config = dict(
    num_hidden_layers=13,
    hidden_size=160,
    num_attention_heads=5,
    num_key_value_heads=5,
    head_dim=32,
    intermediate_size=448,
    vocab_size=1024,
    hidden_act='swiglu',
    norm='rmsnorm',
    norm_place='pre',
    norm_eps=1e-06,
    positions='rope',
    rope_theta=10000.0,
    rope_fraction=1.0,
    qk_norm=False,
    attn_scale=0.177,
    bias='none',
    tie_word_embeddings=True,
    parallel_block=True,
    init='uniform',
    init_std_qkv=0.0395,
    init_std_o=0.0,
    init_std_up=0.0395,
    init_std_down=0.0,
    optimizer='adamw',
    learning_rate=0.00341,
    beta1=0.9,
    beta2=0.95,
    weight_decay=0.088,
    lr_head=0.00812,
    max_grad_norm=1.0,
    warmup_steps=287,
    schedule='wsd',
    decay_fraction=0.636,
    decay_shape='linear',
    final_lr_fraction=0.1,
    batch_tokens=32768,
    max_seq_len=1024,
    doc_mask=True,
    train_tokens=132800000,
    max_steps=4053,
    dataset='wikipedia_en',
)
MLP neurons of a small language model. Each row is named by its layer, matrix (gate and up: input weights; down: output weights) and neuron, and shows model dimensions 96-159. Each number is 128 + 32 x the weight over its row's rms, rounded and kept within 0 to 255. A neuron's up and down rows have the sign that makes its largest values positive.
Before each neuron's rows, "fires after" lists the tokens most often just before its 100 highest values on Wikipedia text that the model never trained on.

fires after: " \"", " University", " in", "ing", "ublic", " March"
L6.gate203 [105 220 133 113 147 112 151  99 136 151 157 126 168 135 155 145 147 116  96 115 141 138 167 127 141 160  94 177  83 136 139 150 102 142 156 157 138 142 140 143 153  77 107 104 143 133 151 125 100  74 116  81 140 135 144  92 127 117 152 135 128 101 161  74]
L6.up203 [153 161 151 128 129 130  92 153 143 154 109 122 153  69 172 133 115 140  98 132 146  91  79 167  89  99 128 148 134 111  78 130  64 147 191 153 207 200  99  93 160  98 131 137  66 133 135  72 122 114 129 112 110 169 131 146 115 134 152 166 114 111 166 163]
L6.down203 [115 165 152 135 172 108  50 107 173 117 142 122 197 119 149 166 108 120 116 114 134 120 109 125 135 136 202 101 152 121 138 148 138 129 121 144 166  74 131 129 139 154  84 148 107 138  92 130 124 161 114 162 142  94 110 158 131  81 139  93   0 147 176 169]

fires after: "u", "oc", "ur", "anc", "em"
L6.gate248 [166 177  83 180  95  86  83 168  94 206 151 133 109 105 166 156 123 148 169 166 123 139 147 134 140  96 151 113  83  71 135 105 122 112 163 109 170  55  84 180  77 121 129 150 127 128  81 146  70 185 123 133 165 103  96 116 120 104 160 123 101  94 134  77]
L6.up248 [176 142 195 154 146 159 122 158 138 168 185 128 161 119 133 146 149 122 129 176 140 160 112 142 141 130  83 153 133 209  86 125 150 204 141 137 157 123 129 146 120 125 125 102 118 121 181 105  91 151 114 144 174  41  76 138 145 141 132 199 119 147 123 110]
L6.down248 [110 138 105 106 168 122  83 171 185 103 138 122 111 102 133 115 155 112 130 151 118 116 172  55 137 130 100  58  93 112  41  95 105 128 128 153 115 101 134 104 168 133  99 130 155 102  69 128 126 138 154 186 120 192 100 122 204 138 122 116 144  94 122 102]

fires after: "os", ":", "ot", "p", "op"
L6.gate1 [148 179  88 154 114 126 183 113 146 116 222  83  79 120  97 140 139 162 122 171  92 119  74 157 123 130 128 139 115 150 155 145 152 168 187  64  99  93 124 138 154 147  91 132 114 121 173 118 172 150 178 113  78 149 111 156 125 115 116 122 107  76 157 116]
L6.up1 [111 123 167 129 139 125 120 120 107 137 119 119  93 122 155 151 132 134  89 103 169 149 132 119 109 170 112  91 138 124 120 157  84 132 197 169 163 105  79 108 147 188 110 137  89 133 170 142 147 167 134  97  68 154 105 122 131 102 109 132 128 132 145 110]
L6.down1 [143 131 133 118 144 168 119 141  95 103 143 147 155  84 154 213 135 120 129 116 124 149 130 117 110  98  64 103 160  91 153 140  93  99 210 138  90 120 131 186 119 185 107 125 131 130 154 105 123  67 126 128 140 172 115 124 178  81 114 153 230 168 132 102]

fires after: "|", "\n", "os"
L7.gate263 [147 114 105 109 143  96 102 129 161 110 149 125 130 110 174 127 106  92 150  82 150  98  75 101  86 120 125 153 123 114 109 151 148 138 134 109 119 162 126 122 143 175 112 157 101 104 167 129 170 111  61  74  93 132 108 200 173 123 121  94 158 149 136 138]
L7.up263 [177 125 148  78 184 126 127 127 150  98 143 131 140 153 102 165 142 113 123 125 124 163 146 157 161 183 136 140 158  49 103  15 122 122 196 132 146 198 110 111 112 153  65 119  75 102 152 143 134 115 153 101  60 182 146 193 142 132 148 100 111  63 187 170]
L7.down263 [164 137 117  87 143 127 122 108 105 139 103 139 129 100 124 112 117 143  50 152 132 123  80 141 156 150  82 144 149 120 187 107  97  93 134 150 128 126 122 180 151 125 198 156  86 122  79 136 121 116  75 152 127 179 118 100  64 148  74 126 226 157 126  89]

fires after: "iv", "19", "an"
L6.gate174 [ 84 173 106 101 116 124 106 203  89 145 128 155 143 149  79 146 103 134  82 151  71 166 212  95 101 171 147 117 120 111 133 144 113  97 114 112  87  87 139 174 114  77 146 141 210  95 152 175  75 161 159 123 133 135 176 122 157 145 182 108 136 147 150 164]
L6.up174 [150  97 156  90  81 135 146 119 130 165 104 136 148 115 148 158 146 121 138  37 181 107 158 135 128 117 124  67 136 128 114 146 118 154 109 130 155 109 187 115 119  91 139 132 115  89 166 117 174 100 131 119 170 148 137 130  68 114  78 127 148 177 179 113]
L6.down174 [ 91 170 125 166 137  87 119 157 124 143 120  95 103 118  43 122  76 163 154  71 121 117 154 195 160 126 116 156 120 112 135 146 116 113 119 105 129 187 173 149  97  97 131 131 106 112 149  91 126 118 131  96 134 221 137 131  59 118 122  90  93 112 143 113]

fires after: " p", " M", " Cl", " m", "p", " cl"
L4.gate253 [158 142 145 135  83 136 179 145  88  93 160 109  44 138 123 151 159  83 127 162 148 122 120  62  99 130 117 119 112 167 107 156 104 143 148 121 139  87 129 139 155  97 135 144 132 136 104  69 137 111  55  77 116 152 142 125 107 140 130 156 154 171  99 143]
L4.up253 [132 128 155  85 121 134 106  81  93 121  98 108 143 152 150  52  78  73 130 116 153  58 124 186 117 132 150 149  95 117 159 182 109 155  67 105 161 121 175 143  78 153 186 126 121 146 137 120 113 114 222 101 150 139 140 126 111 160  90 100 119  95 129 138]
L4.down253 [170 156 115 152 113 170 109 149  82 182 128 126 112 175 111 132 153  77  96 144 134 120 112 110 102 107  99  88 137 178 149 133 175 109 146 126 140  97  93 130  47 121 142 197 166 132 114 156 100  53 140 108 136 119  97 135 126 107 114 105 185 129 132  91]

fires after: " was", " to", " were", "urn", "iv", "all"
L10.gate68 [ 87 155 140 125 149  98  94 104  79 194 157 155 139 173 103 133 158 206 121 153 158 113 160  38 117 123 127 119 155 114 176 154  88 125 104 145 135 133 125 154 159 138 141 128 143  96  89 132  28 101 134 153 200  75 140 141 131 115 141 164 125 117 146 163]
L10.up68 [133  58 104 135 158 133 137 153  73  75 156 135 103 151 147 152 185 128 130 120 101 115 111 122 144 152 179 129 181 120 101 164  82 112  80  96  89 176 121 102 111 115 117 150 150 124  83 126 121 104  98 145 115 138 143 121 140 124 141 145 140 171 110  81]
L10.down68 [158  96  85 154 137  94  86 175 105 108 137  97 116 112 127 141  93 127  88  98 141  94 188  89 148  37 110 172 159 134  69 109  97 123 104  80 118 173 119  93 192 149 148 154 114 153 148 137 176 135 118  74 166 112  86  98  69 142 152 124 114 161  92 159]

fires after: "\n", " It", " he"
L4.gate286 [133 156 116 134  81  97  92 107 138 147 143  79  79 146 142 136 112 147 126 120 137 132 174  59 112 139 186 112 137 117 162 123 186 105  97 130 137 151 159 150 101 176  67  78 171 120 122 146 120 199 129  62  93 168 141 155 194  96 104  85 171 178 108 164]
L4.up286 [178 132 114  94 151  91 136  85 153 132 130 178 149 131 107 193 148  91 193  62 125 121  67 148 171 149 129 122 148 139 193 131 103 135 112 107 155 186 152 115 131 123 122 126  99 128 170 185 173 156 224  95 173 165 171  95 135 103 126 113 134 173 101 141]
L4.down286 [131 126 117 128 126 145 122  51 146  93 121 160  86 121 100 179 160 140  98 151 180  63 134 153 174 148 170 169 122 161 205 132 147  78 119 121  98 192 134 171  59  96 143 134 137 109 197 131 109 106 173  87 133 120 148 164 120 150  96 141 205 136 128 171]

fires after: "ur", " Ch", "re", "raph", "ro", "em"
L6.gate194 [ 80 121 180 189 126 109 113 130  87 147 162  78 152 132  76 119  85 145 121 126 137 154  80 110 115 108 135 121  94 120 157 153 146 123 129  86  96 109 104 132 133 145 161 112 122 179 141 148  99 149 133 168 196 116  54 159 155 105 163 110 154 122 156 129]
L6.up194 [172 155 111 153 127 168 121 149 125 173  84 189 150 166 104 126 122  91 129  94 163 124 140  82 117 164 106 124 129 172  21  99 172 210 176 140 121 136  88  94 178  93 186 106 151 111  77 114 153  84 105 101 113  91 104 162 173 138 106 121 123 124 145 141]
L6.down194 [114 107 201 113 118 155 102  56 138 130 170  96 110  66 134 181 119 121  70 126 102 184 162 120 115 121 118  82 124 148 153 116 103 122 157 134 112 191 155 176 143 131 114 172 173 160 133 117 115 155 132 119 161 159  86 118 227  70 126 117 175  87 120 152]

fires after: "19", " 18", "k", "r"
L7.gate137 [151 172 150  74 145 131 135 125  83 155 145 188 105 140 126 165  89 100 161  75 142  67 118 125 166 148  87 139 109 101 164 108 143 186  70 130 120  74 104 127 142 114 117  81 154 114 149 118 160 104 134 140  86 131 136 146 161 121 156  73 176 174 185 172]
L7.up137 [148 119 205 111 118 146 161 117  96 115 105 165 125  69 110 179 110 120 165  83 149 130 180 106 119 145 134 147 147 175 121  30 141  93 103 197 178 107 124 146  59 163 127 101  95 128 184 127 162 161 185 175 127 104 139  90 132 214 143 101 118 159 165 108]
L7.down137 [114 180 150 139  65 109  99 143 132 132 114 139 112 174  46 154  74 154 140 166 136 193  89 167 149 179 132 133 101  80 190 120 153 159  78  95 130 101 176 185 172  97 156 144 121  79 162 138 164 151 116 148 124 139  87 182  58  97 100 196 122 127  75 171]

fires after: " M", " Cl", " p", "i", " cl"
L5.gate325 [142 180 156 114  72 136 177 154 162 175  97 155 122 126 180 123 142  78 140 162 174 123 120  75  84 152 124 173 153 144 121 180 117 138 124 146 129  45 144  82  86 154 122 155 115 129  71  92 133 127 162 123 143 127  82 194 131 158 125 116 129 114 125 126]
L5.up325 [126 135 140 173 150 135 172 124  79 141 144 101 133  91 129 113 101 118  88 149 139  80 118 140 144 170 173 122  85 114 119 171 124 204 103 144 127  63 104 128  93 119 117 177 110 138 127  85  72 129 134 141 171  96 132 152  93 126 133  73 143 141 123 139]
L5.down325 [187 164 130 106 178 127 119  95 103 136 122 161 120 117  68 145 112  42 142 163 100 156  75 168 159  66 117 107 133 157 109 128 151 150 106 110 102  55 119  99  98 166  90 126  54 126  90 142 102  96 114 114 114 107 122 180 129 135 115 162 104 118 110 125]

fires after: ",", " United", "st", " the", "|"
L5.gate44 [165  81 133 121  95 119 129 164 185 162 179 135 199 131 137 141 102 154 146 116 178 167 186 133  70 134 118 101  78 119 122  77 124 134 179  82 118 135 123 149 101 126 122 112 146  72 132 144 144 111  66 126 129 131 123 154 129  64 123  88 160 148 118 156]
L5.up44 [145 146 177 145 131 212  72 131 138 116 147 121 106 166 115 115  95 109  87 118  67 160 197 142 119 104 173 166  96  86 148  87 137  99 180 120 128 172 127 115 128 127 122 113  93  99 124 187 143 137 107 131 145 138 155 111 156  64 144  45 155 129 177 131]
L5.down44 [128 160 130 101  96 117 109 138 132 123 185 108  96 131  79 184 132 141 138  93 142 145 219 149 103 125 198 133  87 146 106  48 119  96 147 128  96 130 145 100 126 124 135 133 149  86  99 137 156 107 107 168 136 126 129 116  81 118 114 135 134 128 132 110]

fires after: "ar", " to", "ro", "av", " R", " L"
L6.gate412 [160 164 106 156 135 120  87 118  89 117  63  92 101 167 110 177  94 181 121  76 154 144 174  80 132 153 126  52  88 145 129  54 116 195 140 103 129 157  92 110 162 135 169 188 106 132 165 127 106 115 149  74 193 129 121 175 118 107 139 152 107 174 117 142]
L6.up412 [103 133 136 187  76 170  94  98  98 113 119 146 136 123 166 143 116 146 127  97  64 123 152  69 151 108 162 118 120 164 148 115 178 144 126 145 160 145 125 114 117  96 122 131 110 128 126 171 120  92 155 106 102 126 156 108 187 135 133  83 146 179  78 101]
L6.down412 [116 106 152 115 118 106  64 131 175 103 154 157  81 155 119 119 134 177 130 107 168  93  67 124 135 181 150 128 125 191 119 115  90 187 127 136 189 145  94  78 108 177 177 119  87 126 119 104 139 172 122 160 138 142  91 151 150 148 160 144  84  77  94 145]

fires after: "\n"
L7.gate79 [190 121  94 121  76 101 132 176 146 116 139 110 110 109 133 128  94 156  71  68  77  86  93 136  94 110 143 144 101 128 118 101 117 133  93 129 172 152 137 146 123 137  80 144 105  81 120 209 136 186 103 117  97 102  98 112 112 143 139 105 108 203 141 158]
L7.up79 [137 109 155 123 170 135 198 100 212 120 149 114 132 192 123 174 172 133 160 117 122 127  98 112 107 164 186 155 131 140 169  76 164 137 174 141 111 144 128 106 104 111 124 135 124 129 221 123  83 125 147  89 167 102 145 131 119 121  93 131 119 104 152 147]
L7.down79 [164 144 158 145 144 149 142 127 112 114 140  95 112 136  84 132  72 163  72 109  87  63 139  73 116 100 119 148  90 111 123 111 110 138  35  81 143 180 118 150 123 136 139 136  61 141 226 125  67 141 137 129  93 115 105 104 193  85 151 107 182 163 123 126]

fires after: " to", " o", "ol", "od", "ro", " att"
L2.gate277 [131  92 129 175 133 170 161  37  79 129 136 100 151 105 130  75 128 155 117 106 122  95 101 118  33 170 112 104 133 191 101 114 118 106 121 120 189 194  59 107 111  96 153 120 137 160 107 148 137 100 146 150  95 129 143 172 130 136 123 119 129  93 150 134]
L2.up277 [125 139 102 102 101 168 146  77  96 143  74 172 166 182 172 144 145 130 156 129 155 134 185  96  99 176 160 143 137 198 127 119 101 131 124 167 153 139 112 117  64 111  84 158 138 117  71  72 134  82 166 154 184 103 148 106 123 141 131  99 113 129 100 121]
L2.down277 [134 128 130 144 116 130 148 124  91  81 121 120  88 159 124 130 215 124 105 113 105 140 126  80 135 134 130 108 151 221 164 100  83 168 135  84 114  98 138 119 122 174 125 133  72 127  65 121 163 148 105 151  54 124 156 225 119 190 132 148  62 120 190 148]